Weights of a small GPT-style language model, trained from scratch on English Wikipedia: MLP 960 GELU.
MLP neurons of a small language model. Each row is named by its layer, matrix (up: input weights) and neuron, and shows model dimensions 0-191. Each number is 128 + 32 x the weight over its row's rms, rounded and kept within 0 to 255. Numbers have three digits each.
After each neuron's rows, "fires after" lists the tokens most often just before its 100 highest values on Wikipedia text that the model never trained on.

L5.up925:118206126149086124116154109155163080128093099095100163107102117135137084077118153124163133117112161112035160140124143111125134143111149146148131117148078124094076106130094136078135129162179082099110085127123169081125134217084142102095122144129108134112142189138153149076152172131093138061155134144112087141131168141125149124164135186102125109100129141146089140149160105056124159143100162126123158118166144196167180085184162114132135153128210172091124125144182174113124191130115119102137148055141073130090117156086135158152170148080070079100119107150142111142071169135057095092
fires after: "the ", "ear", ": ", "K", ", ", "ain"

L5.up429:145133112136128045107096105122115168089133103118192126125138128128134141161104145125102144182089136081115123138229144081114044065093060114112153089128143138104107122169070160102169091123157133127107152155154093113154133125127088076102149157152151149161139168128133113151109086102064160133130142120122133087184152053142124172138091115180116132164083195139100150148081189135148205095083115224132111152093095146129158166158118078124173108097142096080168126150163144084091123150120092181126182128146128131164105147127129136125120111102066148155109131107146150174165173130111153104
fires after: "t", "att", "d", "en", "st"

L2.up265:183190144131161126170118104184077118128087098142125067099155128138168100183107141147123171108122094102092102123113156154153138121179128181093183183139125160162132122129132099170093151096068090147169170119130109109152088136118160160106150171133138117159161096155143119120079090136137095173164070090092136098101115113174180091137174195107140148126077120080125122100104119133102095127099145113098161098104078095104139067175119124088089118118201120138153140192124129113191097128104139146136089195157164159222113138085163126084102108158110095153141089198088119080116095133111087125
fires after: "\n", ")", "C", "im", "ir"

L5.up726:142121192132157059138087097137144116186115076119128201144087159139100121154119108132145021183119138105135101149155122140133148130174176132157091115117100123068137152143146143085064111083071082121124110153108151106142084102143119092137066157138119143141139114121107165143067118102138173081143142071139131130108173106054141136168118125190121131071093134169129123141131091097154144185148092068092117125121142108168096127151127093161176134216162138136189161131140054139141153150117183146084078169108115156113137119100159123109155118174173129155098147133123103127131136150164036115
fires after: "T", "t", "es", "int"

L5.up648:127136050156100120199131096124106110134098189156148146091173113145123112159083131139186089116125100160105101104095078106134100126123122096109136154077110132121145164175110162137119091186124103213133100108113116145127163113128173120181154130107107047153140103128177081126116115150090089153159144137129126147152162137175150159162113137217096053149092130087124153070094168157189137157146111058099075062171119181134136128127109100073097127076136148107137152078159137197151103112158091088128176134133109102115110121166180154176110162175139141128123191099088129087124135130163118104
fires after: "New ", "el", "In", "L", "in"

L5.up309:125138155108153104124039148182077123101141047151138140085144134030072134140074104142121099087133074094118153120158131121179088123139117141117090095108164128083149167051120099160120203120109110119148109094138110162160160150189076200132103176100166128123130132170142140158099070191151121156147064130149110103123177090104167175103158155127198056146164139165114151146151064081139173101120149109120129172173099181146142163073124125140168165149139095142108166138125149109104082102144079108124162150132127155118127107087120112119127135136119140131148154096163138093087136131103129172
fires after: "g", "f", "G"

L2.up486:127099153114153159166029099162120109126088091124179184077126153173141184160068145151067119107035141137128113150110164177103070160151129104170153173126077100150165154183123129151127190123064069095157124111162124086144136110103142088092191158170114122162131136147151151139089145106115110142139098189187142135118146114116139077160112090084099146138078197107115087156111072157137137128107168104143118172111138158105132089159094130126125084067120091145124154110114119158127095116085120207173151186127092155121157146131150110118137128148167055137127096116130133162146168113114098117
fires after: "\n", "e "

L3.up212:081148086089136161104130092176184101132108080158108187154072120158162156119066161110111115077123080109149147189138181134178120150086154098123112161186138177117144154150134085085123047117201113182106148155128088079081079111146145137120088160138130215113139077116199103109108160138096132112109112179128085137142105135157110102143152111160166093069100121198109143129142103101141114140144085186117153081170135084137134127050105124142125086110118154147112134184134142059096185154104112128136103106084162167143147103105110125124138117125099187134099128093161164131144135141175130104
fires after: "the ", "f"

L5.up313:176124143180130134106158141100133102106131161079115174143105189151201119130133125179129121163186118089142055156148137094091143110128099073184084142106150110112210066141093099066162108157130111175122130107134083121106046093140121107131112147095173135097135127048147141144095114159170164125124171159157085151097119116196137131094141135193166137118100142133182113107145087151157099089168110133141113118178104222108115095097107137119128128112137064073081110154100111145170142126071134180109145174146169158148140116115089047141141122090176146086106141145152141127136116161113107138
fires after: "sc", "ers", "vid", "| ", "f"

L5.up527:171133112142134045131099124131162133138165181136069163166108153078217130147127150103117142041126116106138146197112175147114164137133127141139115140138124154134152073160123166148158076154152046166082100190166152118172104127102117123176149067143138108091166153078109199093103185157118078130121133124150105125138148112128152128071179094147111095104149138115096119183063080162165087146093084110097051178157122132084097132181185146086089094166127129101119090118163126134109108127137111143126145114166112132080070121131109167135129134090152091109151091111155109098136173165144114110
fires after: "und", "d", "In", "in", "ep"

L5.up696:152126148140129127180104141149138129141200145082134086083052140170114108091084166138095146171155117104131066139134120122200116156060110085134111107141110107133151105097133138126144136127189133088124086146175110150191098105101113195187110149138101108123142181062111124150106145104105098103137155122121096132119099097085129171083115141123150138087152183166093166148216146136110134144125129106211120124113159150161130121165090148111090150093120061060130142131141132160147147148157083078133156197138194172124147101118112195108122046143079107117060177111146140136137129099089145109
fires after: "the ", "and ", "of ", "c", "al ", "ic "

L5.up103:073066103144112134111103111166171080143142102127150122112198116137121095098131128184096119082083125100149139098082084094132098101146106107152121104091105090099184045124127062100164136163108167124123121124110155158192125135104140124136201163143155153151064147099118172159141113163063134134142093145107135146140122118159136142082128094148120117155090073151113131134122182160096110067124087108139181120082100179122188068126144184189163113080170151129197065146110203153115108117119149159088164191119124140102170177135163132167098137111121141082135137141156148136072186106140123130
fires after: "F", "M", "qu", "po", "G", "Ch"

L5.up575:063125130126169149160083162116098066113155189052102129101094163092176143121103083130115130138099091092113109120097175120123148162110112133134101121088158184120142127179125149125088145128129105143107122113094120156157089162090165108127126168144111068093109111123154123181150135108158183183130140107152143108125183151161152127056157153132038137101104153155111159155106180095109111057161081064186189170082114102165104138130132125188141082094080152185135082070159127160118135076119126130104146103161173152194139164077156176206112108122151136119114149128132114112111122120172099140
fires after: "po", "min", "qu", "o", "Qu"

L5.up834:143111091093109159116159104148132160132167156135074105086090155152170106127129102089140183103112118113135100139149166142146141109159149162092081113127156141166164122082104131145103098103153153152153122180142142116119097134181161130148153226090168110170075075139168085106133150083157172187097121074136102079133072120183142108140104136103103129100212011120168108162102040136094082141134114138109100164091150132114144086169164156088166143129070141162075099122128139107105132072115118142132148157124145176164138138124086127143161137155071153082089122181102112159108101125173148167
fires after: "li", "wi", "le", "Joh", "fer", "ro"

L3.up421:074102135151077101107163141115160103126186127163117174074121109125116137115104133152125059134056083072159102115143116081164218087140125103122147116130126141143142132182147166164138149130170169154137137131159097102107128133138125133127161177155186105165098197124163097173139116120123110080139133159141082181111139130153131140126112138122083130097111112078133116141155180135117120120113101133138103185129068194167127176183152128122166151092135114139128042100146148140153068157062099182096135085093163135164120039157085180111151096115188105102045155070150136092142147128115138141
fires after: ". ", "\n\n", "y", "es"

L3.up66:117108124104110107155119098065168098076160148122139172115165103123139148149163136090116093108084144100127098117165190133111110165139146147170098104166153162142139117118121121103142174078099121082103155119072172121081150113097153098061092150141194147141107127074111121117117136135114130130109154126098166215137136123198147096155093170135119102158091190116100109173130137164104255128086135120148116097099138152149089096118120167056162150105144165149125070192166119139157130169089153172105134165111167145154103108045110191124158108158153153110119082139078150081145115186123090136
fires after: ". ", "T", "F"

L5.up484:084133163153162137161148143165143109127141145095185129156117093133180068188121158176106143113150104144103143134118188127146105116108113165141143166160087150100134117132110120165126155046145139122104152098177091147120184118100092155123129144111104123111115172125158111138115132082075129145129137102142073113132128179117177166158117134141069133086180122105158064181131092082187193165201111141131207162135072127096096122067102172101117152114077129133131094122111161060103124154105169104108127174144161047107080168083122081162071155090123104101098128123115047080113130166136134126
fires after: "l", "U", "ou", "und", "un", "ir"

L5.up219:168119108191127140167078187144110158145139112060072135110172133078185121120144136049150095156106079099106054098087177122095138131153154070084139128090156116176142165148135138127121171119145128141135140137119154134114111154097089116147176121105118112141101118130145157154086090137193121103160131120143089077185113127091194174113180090138122041097110143134144102123094146124108164101066160209101127166104094129098128140153083149118145087098131141109105164139121174136181117117180041137140144120102150117143133109179095062141147131108053118185150156152079115165149123120132116171
fires after: "j", "dr", "Co", "w", "rec", "ed "

L2.up134:139106106117115154173119110143144101133146100143114118122152140127093158182108098100088176104160133144147079124129118117190081117141114137146117131129142134099088120116123142106147078105082105160130172115058043120167159070086142119080134118104183119169126136151147164155060083152165102116142157113139111166178165073149137092091175147113128181122076130158122125106190170126096097087085101116156099142133127144113064151106111119141152170097116119095168106114150192108158110105167104061135131101118191159161192115075142162227214114187086132141119103152159173097108152135154190152
fires after: "A", "F", "th", "z", "b", "g"

L5.up902:117108135091160107115134095152102137150100173147160165098118146107183152131120168105177160089183115108173118152134142063120108094083140215182143182120162121169125124184131116113106123111178125188115127107116103169120133155103127122121120049071146123149105131129175135199076131140163104095162107069174155119105137105095149101142127181107193088120103133163092159124137115150147069053172074096116181182150078124094131162076127116101104140123102145132164090092121126117152027120159128156137179143113143125173158115091102106111114132102118206111061130095135097115144079111158141138
fires after: "A", "sup", "up", "M", "f"

L5.up223:124071094129131180160060163120172140138067089075156147151169110114115168108084065132160145123183166107149161102111126129139077103157161136138152086077124144109055080109115099143106161099157135175165118086153136148143137119147118212132147160113118208192074134129162166110139151125130133130138077132149118156142091115160160118161111157171168096078121091087122101092144135080152121167073097103114141133119084129117165113123149236118090121157150118113138171113161092142132125175193113100165119091066172128149043195115118134144086148153103118097084108106127134100161100137123133115
fires after: "ati", "es", "us", "as", "A", "g"

L5.up168:094104145041154107133123098156185159170115177112147208114093208192113162182131149101134159128068105148124126115097146133122102166088078142112143117123164227147138149167118086158138055118112097111155106158156115175082133119105121111127110156122053152135160168146104158163103128113086103159102111151094114154131168135061143103162112156179091124122066074100147130132084166062196116141190090170133103116108119190096166102160154149153117122140138082115098190157108120110121131167139119141141090097136075115116104173107161168132104112165132115117132128113120064137121102087144108136
fires after: "ent", "re", "is", "d", "des", "In"

L3.up58:110093096122088097129113126078212123104145074096133135127100099114143126121144150153177175120154115088157054102138094149154125127129161091170094091154141142153127140136138181114149180112109165083136118109077197134107154083166082146120145123135090130116121169125154199152162096077145133123122139121120106219122171119113165103128124115180170117125051117073138105102133079118129090125145126123095047138114073129169141169184158157195133114163138097069127114138067103123150151102136155127133171184098138137097195124161110125168168145101161120107155144082143160082157159129050178174
fires after: "===", "==", "On ", "In ", " "

L5.up290:077080223104154139052160095109158111139099136121113133168148125180127111135091177054145134151119096112171120122059128133125129151140131180121106126142150132119088140129121108127113085143126116129110100190088133185126116109122127167148103087134124065113087131142160105121140137126111180120115161100096140170139098133131174174179078148197207105113071157139128178083080152110149111124176108146168135167073153168165135097107150080111110084134088098159141115102124137096115134141163073151113157097075072126172061154175093107140157160127117179150079166145088164184130179104124145190
fires after: "D", "A", "Col", "th", "F", "et"

L5.up151:123087171116118128152141146145084101104132106120128120114110069153112088199130084144081090063038113119185171139087111141137099097135183144117119147136095192154186096101181123204131182076143149133136182051113116106110093188086150117150181159121085115107161116163154117105072183107151135141137214111100155129099103100129148129127146145123153157136167160122145179161136129118139127068143117150100110132156158115131144130123133067040124146106126138135093104149103089088101156127139134166089155132119139148160106141058130120086124122127031153175091171121144134118130134186130174106
fires after: "^", "ur", "av", "h", "tur", "r"

L3.up270:083103084164092110189089101151133144103135122172098154099134135117113154135126073087125087116186101139131101175109128106120174120145099143115132092139166162133162132111089160141103171165134173169116092127162138148078150110088086169100164122117149175093179075095115151102105120151065190109182118174094149190108140142148064144103168106128181117125032123143172131160147078150161157168158151158144194187094104140130075192130115102135117122109120154086124126101146169104123108103145106100117164128154058125090162103102093086105165148166158147126079132070115145188161126189068132127
fires after: ". ", "the ", "a ", " "

L5.up665:101136081089117097091172113185125085079145142117155103108133195128181154146054136140139163068041154111127148165148150203159102100129118127166100152135112062149205139162116144149153110160138180132138171172122098086143110163115128104104213113116132141112133097143117128178081182157162155097102098126089101180115143137135168148117114145109104116099090116179102111130180083144129162138130095127105173213077118139139141084128100151155132054139109131154105098088185077140159086104095097138104160155155091107127105088100167093181115148136113081110148102069135147137116163088139161117
fires after: "1", "2", "O", "3", "f", "th"

L5.up813:152113128160161124152090101045171069129118122151130149142130127139137132148101118108144160122122067153164103194106144149131151086195170092152057118122144138113147170089093119094109132151130185156135158129146123129147128122138158198151171114090046132146133172134138162064114124107121082173152109140105155076146132154213118140104133137175141085161108144112105202133151125109125098128161072126071141123094143107100105075111174139097064088097156105120045096123123153099083118155161138188185158101147131130085115123117100123081161126106131174221107130175126108093087129088094163157
fires after: "{", "T", "^", "ty", "r", "t"

L2.up649:153112119100103129085143106090208159086113129124107161105058158135102148131147122064137155119145143119108068166134118069147148146108121132181139163132134143133105187183123125090110077117059098162139105185111081144121161182132183158102115106130155111101125156117127160145140163116107118132136140116097116107156157101098100126098128135080153090138060167191125107159190164096139123146148143083130155117146164105079110107147141193091135127162154053111099092127116091157120139160132037081060154181141149124115106186131173164183090100127120208133079103123115134156191121148083184149
fires after: "for", "Af", "F", "ic "

L5.up500:172160149099139065107123144158123116138145176053098178152137117160109061171132179128133141124176157218106070146115112114141122119123130172178104174082138101172171144078084120135200164141142094118157155054084163161119144141141137136041111135160117088126176161138133160153128084128122086132166204155155153162175104093119127082130141140129121112124135150113164142093158074161122133115112070081100135138108077099127142103123054100106133156108135160119151129095176082139114175135111147140118063115062103141119129132149138089123127057136165166084097179097139086150138112139104183116
fires after: "on", "ic", "ac", "ip", "'", "ex"

L5.up263:154146121117089135126091081103158094108171115122130101102097091118083121148105105155127126116126220103122140128122123168145145104114123095144125131173098144154114196109134107164093159109075056154080152131137079144111100108157142171161160114104096139158104171184178148114108165136113091184109107167129226129139122126091083234161134138137088123126095115073149135115130146143082070126199098149123131134082074078113189156070197071158129095127179166216147103141066134101152095117141132085136124117112118130127086133152149076158130117136115114123134148104124131184136134187142128086
fires after: "ab", "ish", "ur", "ach", "au", "av"

L5.up258:184143110137116152143123131073094073074143118135136069181086144169161155139021116134185150158094138130112106117080109151141133142136144194107169161071133160091146116135079119052098150157155153108170113161119104066077127142160070119172136160121108085173168122123077105091147073116171111138124054168111134113117123126114123166156134124166125061171149115150071177147182138165118103123142142089081161104122125153112188114192102165136152101167144132127146120107098157192173146135138140141122163106124143140156122074148148130178083116093129082170084098099137129063091119113155150110
fires after: "o", "as ", "pro", "$", "s", "bo"

L5.up337:095122097089127147168098125046182132122099139179114150104164142171158094111073116128105070124097090109100127154077140137162132142126091141168109144107111143159146095165142097110155136135152144112116172152180170106079062112104159134159133095134168047121116056127147164155138101096165126167134111190089134109114119196107163046133092141138124180145112190153125167152068102163143146139076123221143179139171105163076126135128105082168131098097126064159110142148128098157149144134120185133191082107115144113116110165132109081169125130089128151124078186094148141112163122108159172142
fires after: "par", "for", "For", "ul", "pl", "form"

L5.up630:143141089109161128180160119180133141127104118115101113136082089055148127081077142145133115172127085151095111181109112171166127190166160107094147167189068179096131078218122101107124101183177171168130112113109091162120137115136150126104099078130112138091123145114167140079141109127181113112183142069143152114065132129182192114104184134149151133144137131095095120065111094100134120120114093164126157113103185183176139146102154081083158140125116110135103120083164075104097136115104115111117162159123132138081083053083163130109102129149143133116134161104193138093167131127178201109
fires after: "y", "An", "in", "In", "di"

L5.up861:164131136177144106133115138115105099159160132162163090122143085128180188134122100144125116098159128142115119079157108083141117147125138132181106172148133097143118186084070074132186091076083077157129119162156146160140071147117103137162168152160150090151105109111064098219167126103125143127107111095114134107119106115090125099152077160117093126116119104051184052082162086159197171151141181159139112128157187143128171130139097101121111163149123127133171146188142186126092077130137123122107195176146129151077123151112189171143108146157115084130129098091089084103082145071111119086
fires after: "was ", "is ", "be ", "were ", "are ", "w"

L5.up838:172114079169116151143106113121115033155150094122131192127149192134182095079084167111109112147123102202096119139103129113153165147073166130151139163126119148093093133197128106117101143100087130185163148121150152132127091096154154203074066127140103109141087109123213148085135115097071151177086142091100121079166182178131181166130154129113142050027124110142126110144177141146134088129130120090140093136106179122202155127153102143142167151137188127125113150122116144119094104092130127135112124128075169081111123120123147143121100119132116100118165114133143157197121073118103108136
fires after: "h", "(", ", ", "M", "H", "m"

L5.up427:142117126134136144138139168128119089125180199128142128067091154188114163122123101124144106111122126099103172140071159144059089049131128151131130127115101111117035112171194081133123116155088129122124103086105101129210165120125173137119150096069131159207098146158147187118105091126098116143132166093112143189165081130097123157167080109098185109133167042118133114103121159182164146100140076128128091138134114127169120159114167151127110115125110143141088143138144127100152094109185108080120130156129101105156117121189099130094114140164131201079147222119096098168090128106098144161
fires after: "-", "A", "an", "as", "en", "An"

L2.up44:154146136155101132117072110123104175154081104137121130043097123103153133121144153152164126114182085135111105148146126136121209103209123203106124151157140114149109123163141161129137133139083133151083168118111132152099102125100127125165143076207108154190143125123136109121107142074106094113106138120103184145099128121105134116101193158170126102105090121149079086206199154174084138128110100112027149090187101179128110175190127128100158139128135135103080133160058050166091128077086125110158130079052134089159138110127161103141151150121134157147153134090123105143120125129128129167
fires after: "v", "ass", "ss", "s", "r", "tr"

L3.up538:082129139159119086154093094122155103078108132111067099160170101119104062130158147090143087127104185137115155164105118185149118106137135100104151148137106111085108114159165140107102170117146199172133091151133161108128094096094097134158106176116126123159131133105130117113129179136216152147049123117162134147138121107162189109026105121105148138137120096115114137143118137105099105045152146121157120141124112186094136177133114132156127145066186103121153181110089142083116157111121118151198116093071193135133143052113135149146163081156153120088197123087183189095134165166128181120
fires after: "ch", "pr", "bu", "Ch", "b"

L5.up932:147166088074161112132136150075151082159101160135161147111071145108133078185140123120126154116142166156103135180139104143168089137069122132182134236089133099126090159150169107158114135093075200129125132084115207135067168128133126131125105091130094102166181134143159140104117166086062120178083167140129088167097169119122093097100129160141128118120147165153100087163108100124075111135139167103091140142130153193162181059109143113095126159103101135145139112100092152126102130123174104129060106164130139096170113140099062150189095108123144104093125162170153162087092187125125125093
fires after: ", ", "(", "the ", "M", "B"

L5.up495:147152170186134149129142183152197042094120160182097137169071158141069115148105120129145168196146056131085124146114125117104108141080145148114102124107111129118077127137138086223154049136143140147140130148148115165116088155146133165095117190074122113153140117102198141149137098147085186135158135114148092130096153112105131188137156138106132138087148167083136125127114116127096116166090117122146162150135135152126169128095174130110101101140116138155106094100109145170113142135073070103224114097117071115131072157095133161124122107090126134126157180151101146112163097124123142010
fires after: "pol", "ati", "ri"

L5.up626:199147096152094163107137095132113125098138170154124180155118113135162138072099114135109120165056166100083164077160134158150142156117062204096129108127110132147146119109110125122103122155127110148145105119081154119178115147159154168134064088130124181170142101090075111124091130112123143088141198071142213122133116090123132165149146109166167124171143153144163170164104136131157093140170074152162096133120186123110157054088120143053155152141083055095082105102068148106121166087123104160157167140113105160112128089110133131086156112113125130155106237114089077118118122088133131125
fires after: "com", "di", "se", "Se", "e", "a "

L3.up76:098145123105125130150130073089091053173128158136102149121162124103182156128117116167088139100173118145151089123093176139142137123136189145102192141135150138104081119144112146140060096102109078122096138168088150117143147097175037123117122128142121146146114129112140086148124133079167115121105133216143152160100128104100120101131230160163127194103165128112088049128118083154072177084123104109143211093131081083117170119158184112117092142145162138164150072132116161156173154129158177145091111131121083165080146126081135110148093160138146176109137126176134104127148076150125079096
fires after: ", ", "| ", "; ", "and "

L5.up779:147151085125126114172124164203141122120122120161099077099111102181080156145170100154125122056096093117118076148132107124156156143140151144122086082080163131107161128133077166086125122134183098114095150121143116162124115123134098131167136249157136123190123154112142168131120128181097108126095105138105148142135086091094130122133160132102174151117157090043135113111069147165121134149151070134118143140132093136122132125130153097130109103151149152211121148125092199090110187148112151096087081120109200121137122086132105090155129117189077185119135233096109135130176097191096126117
fires after: "i", "ish", "ach", "ter", "ar", "ac"

L2.up274:146128116143166106100108128115127124137076176115119141132130225116157096097172106113154098107132125144122087128157116122119127099126171141144121144111148162109113147126088120115190099130136092142080147108164138137131140112104133140098172094112118116118145112138184157086143164133120091112123081160142139135076138147169199084079197138076141128141130113167169117179110129121215147150153174167101179086138175096106119086197126085147048071114146150115096166071079140143124103112121075085088142189084059158159146202111139082115166092160115110168187128160157124049148171141136098166
fires after: "|", "=", "==", "===", ")"

L5.up279:110157101134068120101159104109166104132086109133132132155132164160158113100142147104084143070106143140143160073100134157115128042170196155099103176092089102144170085131143143118126077148100092104132163093158158076046135179166127153108056131145122157112157096179202121135102159159095207133049150116092144148182137149172167166144140154138110082082138138151138102091093132156094074086125127151146164138135101099151175121120139081116181185128136086138131141137141153128114088096108126180163180065132119143064128173105147157091135099120167144087117100118177119143150105128084145091
fires after: "l", "m", "h", "th", "e"

L3.up93:092144096080156114140041129144072135109117170079132153115148099105113174105177150124087176106121109158146085165174152168148178135110195109101136156109138108115144016142196142132103117115117135133165140123159161117097119127098100127151129142108135130154163141089141119103117178101130104086128113091118160090166170123190142140023152085136138112119110123192153125147153085115112126105131180039123189109110112090223163168175118126129134130184115065109131136134068126176129162125147175089176126112106099101157129127091117140088147155142128127131157131122128158148095129113132039141
fires after: "; ", ": ", "\""

L5.up420:132123115128155154133077105131143164119174126111171136089153213090158141154112079138091129080121162162191078113134216108172126102178118160095159159179093112182155170111189125134135115130097117168070128118104107135183093148109166170079081120113141058099090120153105138161165134118111136101104126143186170159115145080093134080119141166172047094122121130125084113154074123162178113178141109131117146153109131117105128142105136178145079170080114069142114114101156125127093140175147138180146132093123073080086132140170135085116123161115068141122113139099112079092123124115073131209
fires after: "°", "′", "3", "fe", "k", "g"

L5.up88:181085142183137086127170103118134066103131118146099116092119145095087097109120098141115114087122112112153108107188135147101123138128130158087167165077165190152156172063139086141142107131124156163165171101143129096119099175170124220122141139094127087063140102166164151095121076145137120173096148140147112145145088163130211145131104080085122097121152162117165092145129129082132092101171174115160121188082119129110175159157149067065131160128177106131127145123113186173148124130092120123174109055043092135135101099145129142176148087104138189128130130122094124089107171124142160063
fires after: "serv", "st", "ar", "play", "wi", "cent"

L5.up553:104195145092163169139142150117108170074126165128143122078141146121142113126116102145147145126165077086103064149190151096117115185152123208154112106069130159102081146135158145070144115140111095086159097166117133073125084108103113084189148172114148116072145109059099156193160107064174181120176108102159125131101175093146174125144121176116118147129133165170111156169134107113102156138096171083167107171155000152113142149130125105122081156111095144152132106097145116134150130130141111105125133105171113134157154136120095081129199130123071106170125164154067136127142125139079129118
fires after: "==", "== ", ": ", "of "

L5.up619:135145150160091155132105093059115116045158192086144098167109136158109059145088106116150165191110133137085123148138160121164110184150136096182138167118119081091169138104119092147126152128147126145164149132109120084179086142154116146121214078079140133118146143130099143148161073075179172160047135189182161184180143071130107067106116158144125092152148121171168167131067137097083086123122153093113124159140128107145121080144116107120104124177133115071161098127133151181159080108148142097135094107085131087109128120128134108112076123080127109139118164173154156148144063174141149118
fires after: "pro", "spec", "o", "sp", "ec"

L5.up443:139092092162094132182131125127100071106158143086123114191075183131028088130093109112154138119149132142127097131142166120116131114150089121108129183093094148103094152094155106162131124115167182181155127092179156132085153199126107103130132152082144162149117132096131132092156134144124116173134134139128082103108136156149122106138107165163110146095194135140082100134111153194095147090141116161088125173127132092096171063159138085140186178200125170151147120103162112143120144160093152071142096105103143178118077105108149074208087104098101089077137127068181145095187129137082176144
fires after: "ex", "li", "su", "ir", "ou", "wi"

L5.up538:156121132101183154127102099092124110121168059094181192116135144108098147135065138111132120160088068136061192119154118163145140156068134153152113133132105097172128156148139073096086056142122115169147132069119151119124106135176100142204096103149159111170155122193170120140139112128150128150116116101114149105155187107128137126118132171053134141119143165210137139104075108125105085166128151145106101177111175144169158145050119179151165123151115154144122186129137178151149148093109088071110081109075147127144094147093096109182141153120126104097141165073078109119059166135101161129
fires after: "f", "cl", "th", "18", "be"

L5.up498:102104169150154169154158111146120086101142114147080076159096120109134053102137138124169131144149132163122160123154149221129068107096131131122098143129097096186173096143065172126112061111124110143094140145115145147075193143087079139144157189074132146128149097087143179083137096173174159122173116134080124121150230085130151119103116157154113084157126078174103161168122090132109142113143153098119101092084091208189087155193071134078124082148169105121097112102098132162132154115107130163123158110051135136133158139139128147178124119096157131125132153132150096123109097126102091154
fires after: "pr", "em", "m", "ch", "Th", "Ph"

L3.up663:127140120092086133110159093186124124130171111141146136135146059138149103096156190142174106189123124121093113193162122091092137133125086134140115136148142136164079168119070146178166160183117111063121138069148087116098123132128118176158056133174159115088157076128079124140142172129216072098115127121195213124134107092141130171096109122096166146102137095097083090119078126149137089124128179123142161127127126154100171128158187135160116125164132096145152141121114132153122153147131120134144133107078134207070139113128126186039126103212104131089121145153149116057120101122112121109
fires after: "an ", "is ", "), ", ") ", "was ", "\n\n"

L5.up620:128104109132159084149155123136104092134176120110122172162151180064087155153125113108110071142085101141158103114153172105067140137141070172118118178132169112130137122139092084158098151155134122134103159108061150107101110117088156130082171144115141133104088088133129101107142197063124119116143107140128162141124109130138196154120141181099109135099132124220099083159161112133222111133121140119208127139151153131164144128131115142132069212149147147143062085093194115160172178115091103174098106108126175115091125119088079127115200150146130135132105183146077112092163149054109129119
fires after: "th", "d ", "in", "f"

L5.up918:156122087171134098101122170141085160155086091142103149152142172112118201152138150120101176188102150068073111176166138094163140112192121108122109156100146169114065154135083124092141119079094107104148057100137014108120143165137136137168123094107127167103099173119116079117116118116130151155159177063123115114107189126128166138176123158139141073091132157143087129158152180162159098084136192168174115134162156179157099112130103134105107124122118168069138147168115160132112135143138107063144146140140068112146106149110136134130145094082096199113119110133129104144116093105029141098
fires after: "H", "e", "M", "u", "a", "X"

L5.up85:160071094106109094093083148160103054086123132118130179131104141134146094080185142104085067161073139136152090180142129159115162198025095128149087203095092132098193140119112150130151124126133123098174108100134134138097152156086090105158086166161103183137103118136144128098100167127127112086130112140111142156146076079126104164118171104131153112127167119157163141111112113093147178159135168143159112185091131027145096137130113117147091129164140120101144152171158080179084086125132144127148139100127116159105108081063141183133147119179106160116095153112139181107090195140172133110
fires after: "a ", "the ", "The "

L5.up177:075137104099123075121069072112094129080179085079117078134103112097135116118097179123127112178104137072121152126190142165206111115112195124165176179153160126154155113066155157159062169083148120103102123119148122087111171087130141190102118190107110170129155123181134138074105165092112165147096123140135100172147077161080142140131106182162134059138155156120124081171123159125156125117127172147110158145174107100138150117145136182130136121091132135129138194106117099087143099099133113127155068185152137083067127139139166141128165142105088109061081162135104101123172157099107164153
fires after: "United ", "in ", "un", "New ", "the ", "u"